MLP neurons of a small language model. Each row is named by its layer, matrix (gate and up: input weights) and neuron, and shows model dimensions 128-255. Each number is 128 + 24 x the weight over its row's rms, rounded and kept within 0 to 255. Numbers have three digits each. A neuron's up and down rows have the sign that makes its largest values positive.
A block is one neuron, or neurons of one layer that tend to fire together. Before each block is what it responds to, as a language model described it from the Wikipedia text at the highest values.

Prepositions opening a phrase, often sentence-initial in biographies and histories, mainly During, In, on, also through, including, across.
L2.gate449:133117167133150148118112121137120105146147116130153129165118159132136122121114115148092074111168154129139136114109179139137140131143135141105120151121107133149151094094123099096125111105157109132132139088097110093150093129122134090142131170091104080126119141155140160143182127114161112181163149185129107105114091164101148089104095166134138094103130158153126161117119081089070135156085
L2.up449:120135159127162129096127144137106146125145135167119138140108144150114112117157110145128095133121119138146150092109156148129188154123125151058101166127146087139136123103135097097120125119126118114138158112105132084153078113109137101106097145086081098160150119143122096134107120138140123156131170139119075133104084150130108159103139168117163131121134147141082135067164129132088153152124

Table pipe separators after a name or title cell (76ers |, Süß |), sentence-opening On/From before dates, and the 9 in 1940s or 1992.
L3.gate21:145168097127103119125112105101160083116110145107132150113144154112069169135164146160135097134143125148121112129123124130166136129094108171142125152152118179095159076098136138091146143149084127134107160141125139124160116141109109163116154172132094087108114157098123083145159132102112098153142115203115120113133155174175090132130130140123131098095147121117106130118155122122117110130079
L3.up21:160168082154150087118107127118139105099121114132128155172110112128087102096151126118083135177131167130106170105152123128098100109118162141114123148177113145117130159137115108111143129094104082153153139142125134115132129130123058185113128148106084090124115150141119108124121143119128133140133142114100116114105124135067087126139139120108147117127128141168127109101135090081138131140076
L3.gate172:091162121156107134100109171079118119112157094157099158161136124175089142136110147169105088133137136148148143157156102107140113120116132088112113138153116120121147142127138125144148132135106141141165122134090145115114161150108146132180082124134115127134139164127134093148141144090136127180115138121118172131134159140101112107132139079119154103122126139127130080099137077152114116143113
L3.up172:151121137111141132078083108116106129131150104139149126137126172145131132122123129124136119123149148131094153141134106085120131143113170121180109127101136140077096107102137158156163126122101157162143131152139066092119130152134102123122098092084140111128153155130121165131124148094156104124140152115098114125120159123119120152132127111104137087137107110120146100099121100136145091158115
L3.gate252:126125103119144130117137139106091152126120143105133134104133137123156153169116131154118077141096119151154107175127106114126131162108147150149106146096097110142132072087144099141141135162133143132148147127131110128115094148120146109164130191122114091138125165154134132177151132122132152175167157110120127144138107123119130121117111156091136074136110129102129074094113101098138086162060
L3.up252:114160121111085140151121105112175106096103124118132142124133130141110148187136125128156095131093130148109099160114116109104152149106129170106107157116104109149101136086138143148154119118157155129184147140110112100086108116138107131146129134115111089126093165151138150137107118110107111133168144117147110175138137143139123110124109116134099111106104137125138126104100080079112092163077
L3.gate386:135156146145155141171119140116112098183121126160152137129111128167158109117134098110128100150103134120141146138156123115126147130106188135134137119116111147129188095066113098113166144121164149109138131150118102142148139133107185108132134094097112155166116116107147132090134181075161104157139149136049163135082143127149117128132116142061180110120123127136128108116117138095116136119122
L3.up386:120146099129130142094130121139105123120097129125105126094164140158124122117141109146175121125119105140119127133134110125143117132154130149142108185128111124099109092142096095149135151106097160100096136176101115124080140109088169143147088114108133114124151127118127107133149179083115130089132116132084109096090127149109156114152169075132129125080133132135123103065130103134125152158092
L3.gate433:090143101111120115100116100134128125162114155126108155132132123142150118145118112117183121174110163158123120127151164107163094120131150076127163125089138111098190078139111104148143126089108109087163094094103153141110148147176164081165095147090146134143155113150115105152129116081129120165133121146106121100175136135104148137128111123108101117135101143145177123115109152115154132108140
L3.up433:102126105131094097109146131123144155194157147129085138102139102139166078145144138133167127174121129161086130129145141079135115095100175103115165164093133085113169096130110116123160118083072143118154113166136114123127131135161150087140095145112085140103127101151115107110090139136157107149117117159117168134113154159155101117151142125099134108138142124142139131138114116074138111085163
L3.gate501:130124144128145111129126115117104097128109139139154083152158154148168112141096121153145161150148139122118101132130130118135117142142137129146125127137132093157104112082104144112176132159120160106090130128132134121077120164108125118142147144111138164147152092114107092114109142107136130166150118126093110184086154097120141115131140146131152149115121114135081115128091107126098107137130
L3.up501:070150152127098137090119117119107114140126121141126105141171152132106130157079144131151153132110153120154089121116146092124102150155140105184167129116128106184134134076132133143165169147128114100123125135098151093056129137109129122146102108142145148113121121135171103144140149109167108114157120098095145165086172095141157113098132103156154091137125144174102156103094124098084102159159
L3.gate629:111107094143156153176099145128143121188136120067118159114107165127158165139120149107122156088160111109127094165131110120152129144132150136109134131150094107113144148125151094130111117124141121113144172126126149130091113129133095129113142148137136144132116122125129050098107128087133130160099104089123134100108160131167124140119150078145184143114092111102158127116136082153132153135135
L3.up629:177163133093160137148103115104106146113115139138136145160119148165153153103149128131108111149095139102106128141154120114149109140108142120094129081115142157122129088088099121121132135091180119139103143090094111144110133093154198072138150135114163135126121117066112139163159133111099143100096139107113089145113165080150133120090152123140134162158102107107170134134138114103137114102108
L3.gate679:123176125124122141163109119142121126130116126113166102134142146113141151155129144152117146121098117147119141134108130140115129148144157146139146173079088119123159134105140144111141156141125083084148132099137114131115128134108135116190163106128130147174161157113106116088096158112112142108120132127098141119142137124119126132116124108063150066108124128146113148112136079124127100188056
L3.up679:142155155144136158147128124130094102098139117082120105097141160131113126087088115123159092126109119153145121137135115098156117182137129118130073108132132124146145094125089113115147125124139111119134138117110098156076128119086118162143110123089125108109105161155093068175113111073127148153130095133078115089111138120139112109146117090141141105139105119120107120102079130149092099135113

Opening == or === markers at the start of a line that begin a Wikipedia section heading, e.g. ==History==, ==Cast==, === In cancer ===; weaker on mid-word pieces inside titles and names.
L3.gate7:149151123149123131110114147102123158175146119142101156104138125145150107149173124112131138126185140150125097158122169158138136120143128104130096124149140131149127119132133159097094115148157083122141143142148160110144079115134144113147061121142113160081115164109113134158166156141170140116144124094123163122171160102103112150119155150159122148126167135129080107133168107109133117168131
L3.up7:157183111126104119088113164125119151119140102111116134159156159130086157133149115106109137131137143114149115138133170172120117161122138143088121102136121120119104075114119173120100160113166130093129134139136136135094152142097157112142124144143126144059134107097155141141122140161164131110113127105108152153150141108092131126132143144122107138125154139094141124103129106048099084151138
L3.gate58:173143097105109141132155145100118105093180094156139116149113118088096150082128113114134102096171118118128147104150158105128153129126165121123130146146176140136126129091151122135159115139138145142183135106165141087101163128117121122141110118117079113108083135142111147121156111159144083111117123128114105122173137124107130174118091145132103099157096096133169136136081119104097093105149
L3.up58:124080122109121114120128161159108114115088127164101149120114143140175081084105152116106189119161102109125121127142126068104139132079147131153128142161106096129136130160147093122142124154102142119150164119120140128142102165115113134108111107096119118112118105114110124136103097132127126155111114147123167140092069141069100124078087165105150124133129103176143135133112162147072134123151
L3.gate75:159110129099101146083098142104087118135167144103077133102146105127154129099121140135120124139114125125154089151139131131129123124069134087155131153114120139139176114146121098120142118123136099108155106117118182131166107136105161132111086169172141127090103132113155126153117095109121095149148107106103097141096133135146112139128113100090100109143143120160103123116158128110091096131103
L3.up75:146128099127112115093105164134082105155126113110105100087125091126158156092106126083123172150078141113130125114159104146080152112101192085127123142130118140170126090155125092115120164123148121129070124139141122133159130126141153093109121148159115150137134141158112136161125135140147091147131102116130108172103124134124106125129114115092147146119124089167088139140177095120095121135105
L3.gate269:127146148107106167103106125156154159129139141143154123145173104125119168168153115132173090111100145110111083101122144175131112151136113133157115096107110147147151095138119144082117127145151122119178121091089119135115147155207142104129140130154123106157108165103138122157144075108131069153148146042134108120149097174098135149101085124134122084119160126139146122158150142129101117098125
L3.up269:127092170110106140161116171159153136135168144132130159147128133126130169146147134148120109111115120095098127147101137143110121145119131154156111126106105118085132103171107167142109132135158106081151134093111117170134111180160132107084144135154133145137149140126138144167126106125149081145134143067161113101120136122075134138140095106134118108073126138093137120156176122156139114081164
L3.gate280:122110140147151139142112102142098129161163137101186153156171141118130134150144109120120081130156143105152132118100089090144112129115101094128120142128082110161179113117177129136117154102120167108126102119143093108149149143160125159073108128118140106154163139140149152151156143109086110175125151122122136135158138104123167128089195145153163129144095117125141137131143086095072112151089
L3.up280:112109091117126149085123139141118110131112134127091136097118100195119171153110132108127116170093119171088092142124095150116173111125141110152125127168158145135154089156111153117113143111167130110123154107123181113117117124132127109140132130185129107130161117147152117170131105161149064105167165092110126128139135137083070154178121104132110115118140155137125118132080137104117080128137
L3.gate292:128176164113105112162147143092126130170141108158084157106167120168112138114152122150148092115112141120134089123154144131135114110158105070120099171114128117148108108156130149093115152124170154072125099112096118132119145133141101121106113172135121108142157110145104153094130132102147136144129119149115101159154153143144144130117178152122126121152124113103074144137148129137077092201134
L3.up292:140136083131156137120135091111155147080064089115124142165128098131138140130137124126139123143111119138116078158130132130146152094162125146123100154130106141186127133167150155141102163092105143149173095137132135130132169152140110142095140087136149129132145081146108128117107133106155100109135113094096133118167102107086117164120130158075096107109144118157163133112118116109159130159179
L3.gate402:138127107154120133128169108153110156116099149096134164114158141113137114155106140143117055095085105128112107118113101159154141127105167098121152105117119110119163111114112112110177119138163112128107149181161159123138111141098131138098141098126135149098098092133169089123136171090130093109120144109129149097141125141175101131130115093102152149176097120113134123071149107167137104135111
L3.up402:130101077096126127115115127156089171102123126107182157142068133141112109115165141152159119104151119120139124085126131137146119137126156153095145121120139128137093117097153099151149152141149145141121155148182138137127118114122125106100120113146168125096131133140107149145142144118142113137162114125137121149125159131136100142101093095125114145161071096143087162142153166176146100138118
L3.gate606:143140130120112152144109131155133135147164123153121143059091121136129133159085078113156119142128088153148122133131127157110135138087088120181135154090143157154125122111124136147148148115164121096148154137131105130106154138174103112080092133127132131115141164098148134112109097109092096117082152122111094148117099095098150146154165122126102120093116110094077141129118156107135107117120
L3.up606:141075136130176145100126147098130167087164148134143147149119168155156096142100149134131167118135109096147143121123124154164144149112099138128177146160107124168154134072132133159162134147142115122097115146135112097107165088129150154110129118131149122131146107118136191075103125168118106159124083088109103145152130088116125128059150152124117116114160135160140147115095101104141123137106

Fires on the == or === equals-sign markers of Wikipedia section headings, mostly the closing ones (== Career ==, === District 18 ===), sometimes the opening ones.
L2.gate32:142185107161140153138127121123097138135112146183150121153101145144122149155165116165168120148126170165101118107128130152109124130166108056131155130131144120171151094107094125125114144085171131100109125175130114106151171151114099123148102100137087124116147122139122128140132096108146133115102136128119153149139109085121179143134145142161133158108169160099107150142145114138147112117128
L2.up32:067116109179101109138126131138139100101128109142122127140141146136148112118137144156150165117130154130129131165158124124128074122164140119154108164111093163113148159095098136102108116147155115122162131102093177119093098130148160133077197157109130074127111161112104166143142144131125096116144106163133113144132074103043136136122128133111136136149147137136095105137134119129143110178158

In or on after participation or career verbs and nouns in biographies, introducing an event, date or place, as in competed in, signed on, released on; occasionally date punctuation.
L5.gate90:135168101153119185114128161142120107147132122118099130102174142141143123086114139136123098081107128127104107145161121121125136168126140094139126112127122135090138118119141120104141149123126101061134116135106125177148170151159125147137156148108114157125073179107120118158113134083119127152131166101151107133145109161118153130135118129108133075131100106156125153061126158120125096146097
L5.up90:132131169109148144158110141139119160162126179158108146129146150086098174102138064114150138116106149100141172116141127120102148109123141162082106100101122157094124126149152161114127130130135068103122147150173140128150159131112118115117100105123111067152157090116095098110140101115121166106069180139125124159133129128145123126119113105130125148105109114138141114101111147138128134138122
L5.gate127:130158156136111100167123111117124131108130146152089084152139152109133122118117140147142128103093117139109137086110145081152093149175168167121134115095154142085133121126112149118154127105092106119126146134151168097140116134142136117100140167126145104115106077105149125120107129130101110151128094150143147153161128177110111132109111128099112154109137102100110128085105111154115110109119
L5.up127:137142095084067113115159145140122109120122123125140112090137193138131157164127149159132144128136104121113151129089074152151123122131117110114125158143125132101101092137109119103099156118136144082118123127085157141142166195104158149117128105095105152119132114158136140154092143146103120174134100122114156131130103143119147097099158129140102122129063115095138168144160129175126150096131
L5.gate251:150170171176116141123093117162107132144140151102132144078170113140111121112137108078153148108072135119148146103126113107155119118159138133136104123128107128122166102134113114106152078125103166131135125119118151113121126120132172130096132154097087123134089150117110115123162092103090146150134120171096153157160147117135141143169091193156138106110124114169121128120129144112134096116097
L5.up251:094141137136143093108129128130111094147143112092131179137149099124143129186143111125131124168127181113146115137114119121183100161095143151099098118136144089093087126114144101104192129145161127076110130095121157093144108160152115161110143142114129129160105148106128130100103144121174145112119162115144117165146115145156158143172133155154117161111115119116091118140173110066098115137114
L5.gate362:114165121108071161148114111161123120161132157113124131134168128159099147100107096143127116145145092130158156138147117141108154110121156141154139133106138103152147120130130132105123098114145109104061101113153120116156114090120107117150119122104105111124147142114154099098133148114077104100135139110093154143145145135106141190128076124153160120124157125097084135097114116148086124109106
L5.up362:104159125100085115164138120145122126115142170107135151119191131094116103081137113155159115162133130109176156133104085132108139125159156138145126169173146112137141100159137150135169095106129091114105135104114082123118106104122096135113123140121106142134132146085146097128144175138143132099113142091148136175146145153169116153139088094129140158081112096105103136125120099135115155131111
L5.gate457:160134137111133127168109128113146110102170149109132102137128129132107121103104113166100131087104131128131071160147160119114137157095148091134122156156148097122125136084136083111167079141161134153185137120126141105091120102128154139135115155086179052109106121156117126105077087116141160106170103115088117135149105163168106102158141151137171148159129117137103140099120120103144117122131
L5.up457:197169131110107172134125112133176174132163129145093154143103116102108118167146096147156106116120119140151139132134117124121132142122120091095133128126127094110090105145121117098142144131115170125151126117098114104129170132119138162107122123116121104114146087096113151115108171131136127080132099078148090129176105141140114151164114113133159104122162130139102141141130145118065106118140
L5.gate568:133095139112139101068120141142134112105108154135109155097120140126157106143105126159136128094120158076142122155173120147162090185111096115183134076104147149121162138107096122082118135144129161130120136122142113123144065106081153132174155152124123151127094168092094096157077148107106165135141159120110119125136135108113134147097130134130118116087081148133119133118174131124103125115118
L5.up568:144107133135109151143112140118143099121102139112099120115099193144148144122079150098169108112126124066161106099171151131144149112166081164162146160103125142118118082130136108117095112140136140153101128124102127084107118103096097112113179101157114135164138145144168143132120146124113116126156126140081138094117102136092115161134115160153152148130139148173121130109127106115133128126103
L5.gate627:118144114166122118135093120139144114126127127144111145141141117104152173122100158148149106125158099128181143138121161059103124149114101081154121092100106141122145111088122085137130121113142143130139071161113116132091138157120124114121191187126145135143142131095109101138131077089106128124180137191133166133136115142138092137161128138137117094143108167108125155113143158152127125155096
L5.up627:114137125138143118126106121085174100134115108097109148154117115117185131136142091120132169168109158079142116126114184110139144132107126114161093073162122129115081132118117099116149133144127124135163081126121109170089132129129112148119151141106148153168088107121074138103110110153110156191152123124117108096125142121126100150135161137096134122118148148103138150166160140151084114149129
L5.gate679:092178103131143161157106112138137180180144117162102132092152134122127124132172117114162109122103126134094086142126140134146101137139122079129123158101107114145176114147137109055096166104136127150127110151110151131116125103088159102138128159140122133144106161118099130138091131108149115097150085091169065130130089128123153157129163121118101085142144121114127159132135113097134129170079
L5.up679:093149132159155124133120115135101141111149143152135132117155113101118134148175123106151117138134143123129162149106100147136123131128120097090131120080123117107154145153130127096149112115089135142106177167108120142084086139103139141129168184144096128192127112103123122123085131091202162039114134106136104159157077106153121144110153135126113121138096086062139167153150098136158134123123

Closing word pieces, table pipes and sentence-final periods in film, music and media articles, e.g. chron-ology, Recept-ion, screenwrit-er.
L5.gate63:094125146135122108143113161154113116131145135105103090089160112133167072126123117075079138104140118121130145162064153124093070112115131152174153117103152137139118148113119147103126116119130143062089168082104156142124124130122117131116118097130085125124129109111132111134138168106113132083099122164135143137098123163132109116123086152125162133134146079121146102091089101151107122092118
L5.up63:154110096131175121121137103123109095120104139126131159172132126134119163148103079116149104159102138132128144147132108096148139123174127070132110142128140118115142135116148133126124102150170079115147081073116156148132099115143107108096139144153105149162117097134167122124116123111100140152082118133157124123121166130131157120186145171152104126135118121108142157151093143083130140118142
L5.gate70:107121171132113106114109132150151125146127141171089107105134106116157115146099113144088080129087086152132102151123157080170114172139108124104149154105162145116138134131121131105144120116141149108149128094070163127138151183129150152112136140156166119138156122097146103136158116084151086099127119154128137131173108167139151104147120161145084131099130117177131129134074123111144098134121
L5.up70:138100167107146120119138124129160089145105136157098115105150113099128119130166103106108140130103118147139121162167162152108148148128109138101159156136092128098135115167099167085173150130125163135131135118076141160105152165153139114114163150136107157164134092134169083144171151138153118126098155112128140144148159151143164128173115143118127179112096100123118129169151095142164084110129
L5.gate256:153129131158134176156138077141147133195139167118080121118110117124182109106101122133154127144104120139110129129143146088158105176125159071150116142122142137109145090127140109123117155160121113149103146053115132092139105097130087126175125190104124084131098166127154073140102128123120098125103114133108137147152129179154174114131122179138143092140129113128118092129098133116110124094121
L5.up256:184135097135143163130155062146151099164129159138122109087160134104178084117114172072132123160114092100150141127133127142104105131183154106184143116090117120146133126142136086128154143117148118146126118099125086096101127100148101157154130131109101107137135102110160078117102151144154145119067155125113108177136139137163144122121100137134129110116113126137153116103139106143107092134090
L5.gate369:091112137122155112140102083125134109123105153147099152102113137142150112130116127122128100141102150171109121131133184129179140126106073077144102145111146137117137169118169113092112147120124165138134125179110111069146145125133141130135133121153136097154109113092134115109121156156126146159106131109110096141134166098158095171160117161102156138156135158120156097141107114099129114104143
L5.up369:126154123128131107164114172174135126145126130158090151099163104113118103143104073124119137160110112129112122132098163108139119166133161120107149106119104119113119163113134129119153107157099141119123149137161170111174100171104095130118130148142097179093128142099134172113127127127110157156116132159167134166174153136120151140146084154146119110173133176112128131118093141094143127079125
L5.gate413:069172192159151142160154116146129111168070128162150104103135128144173100148150137126135120153098113133128155162142123091137141158116165090125082153141121118149162129125133116093160166096133132080149134116085118125144123154095135126141096183136115113128120117150132136114087169111129143160139101147084105166117146111127135141178118184142107147096106099094120135172117100147119097104107
L5.up413:104145125135138149165171131139161109182132160089099086104126111160161113123126118100131120116116121117133065173140139124128132138129189098130107152134141167134156096138148101090094145119152133085139117125154149070184103160126145098139074108155077090139128127133115087163107175140157099179139124114154124114114143078138093114203150132124104128138104143110132154133095111117084086069110
L5.gate464:135140099160131118100155117108150102147124153160136110081136124144145104132120116084175109106079144128137084106133157126134096156154150078141152127109173163139164125107134128094118149173130139127174115130111110108116133150095102094189128106153125110139095098154107133149109155149169143158144077113113114141138135125118140114147149139111119127106166149138154143120131083145127090116112
L5.up464:121128128120121140147152115132083165137130161121075119079102136168127151130100128127154137144142132150119108163133163156146088134133188131145125160159097152138157082166146110134148145131090072132152158142140153098136093129160185123119122108090072125113126146098137121142115134113128120117147165115081126101118167151116071118125144137125105105117139089156115146157159153119091129101087
L5.gate472:147180142128144132147135148147105189143122132161114115084145162090176111101140150148114101140120109120128092154138130109165143125141137135072121144084091110098147106130106113114096097114131145131119075131148163091130131116147136121113131167126102133097122111151186068080107100124114118139104138136136158132120173153171139115099087152191128144054097163147112145144155120151132119096088
L5.up472:157147142147206147180164132152126109146116137156156116132175103132149141097128101114080149158089127097120124120145113102108123147117137116153114102119134145133118093151139131126118161136161136146166065126150130095113183125166133105101137140143113127112118074123142157110121106104137137089108140114111091142144127123138088162090148130173146143129134146109142107128116102168107090101112
L5.gate622:111134125137140149145133148140139176119133149135110093147112159115096131120134094124136129123127089163123104105105175099143130143146123135128146141090097169120121100147091148077100121132126161131138073099140109114128136160133099108123088146113148110131119114060078083130087121136127143161130170119072096102132133115117139127143134131166092086113164137086103151102131092100099112148087
L5.up622:168125125136129195171155114141155149096134143104122077148137145128158114128120109088133125130041096080092134147109129131141129146145167130091147133154099127117120097178108155080158143123129132134118101160087073115136126121134140117119108149132151165127115113131125097084097124144129146139123108131116083102158183129201132154187147148145119158097158161090103118131139109110137107145074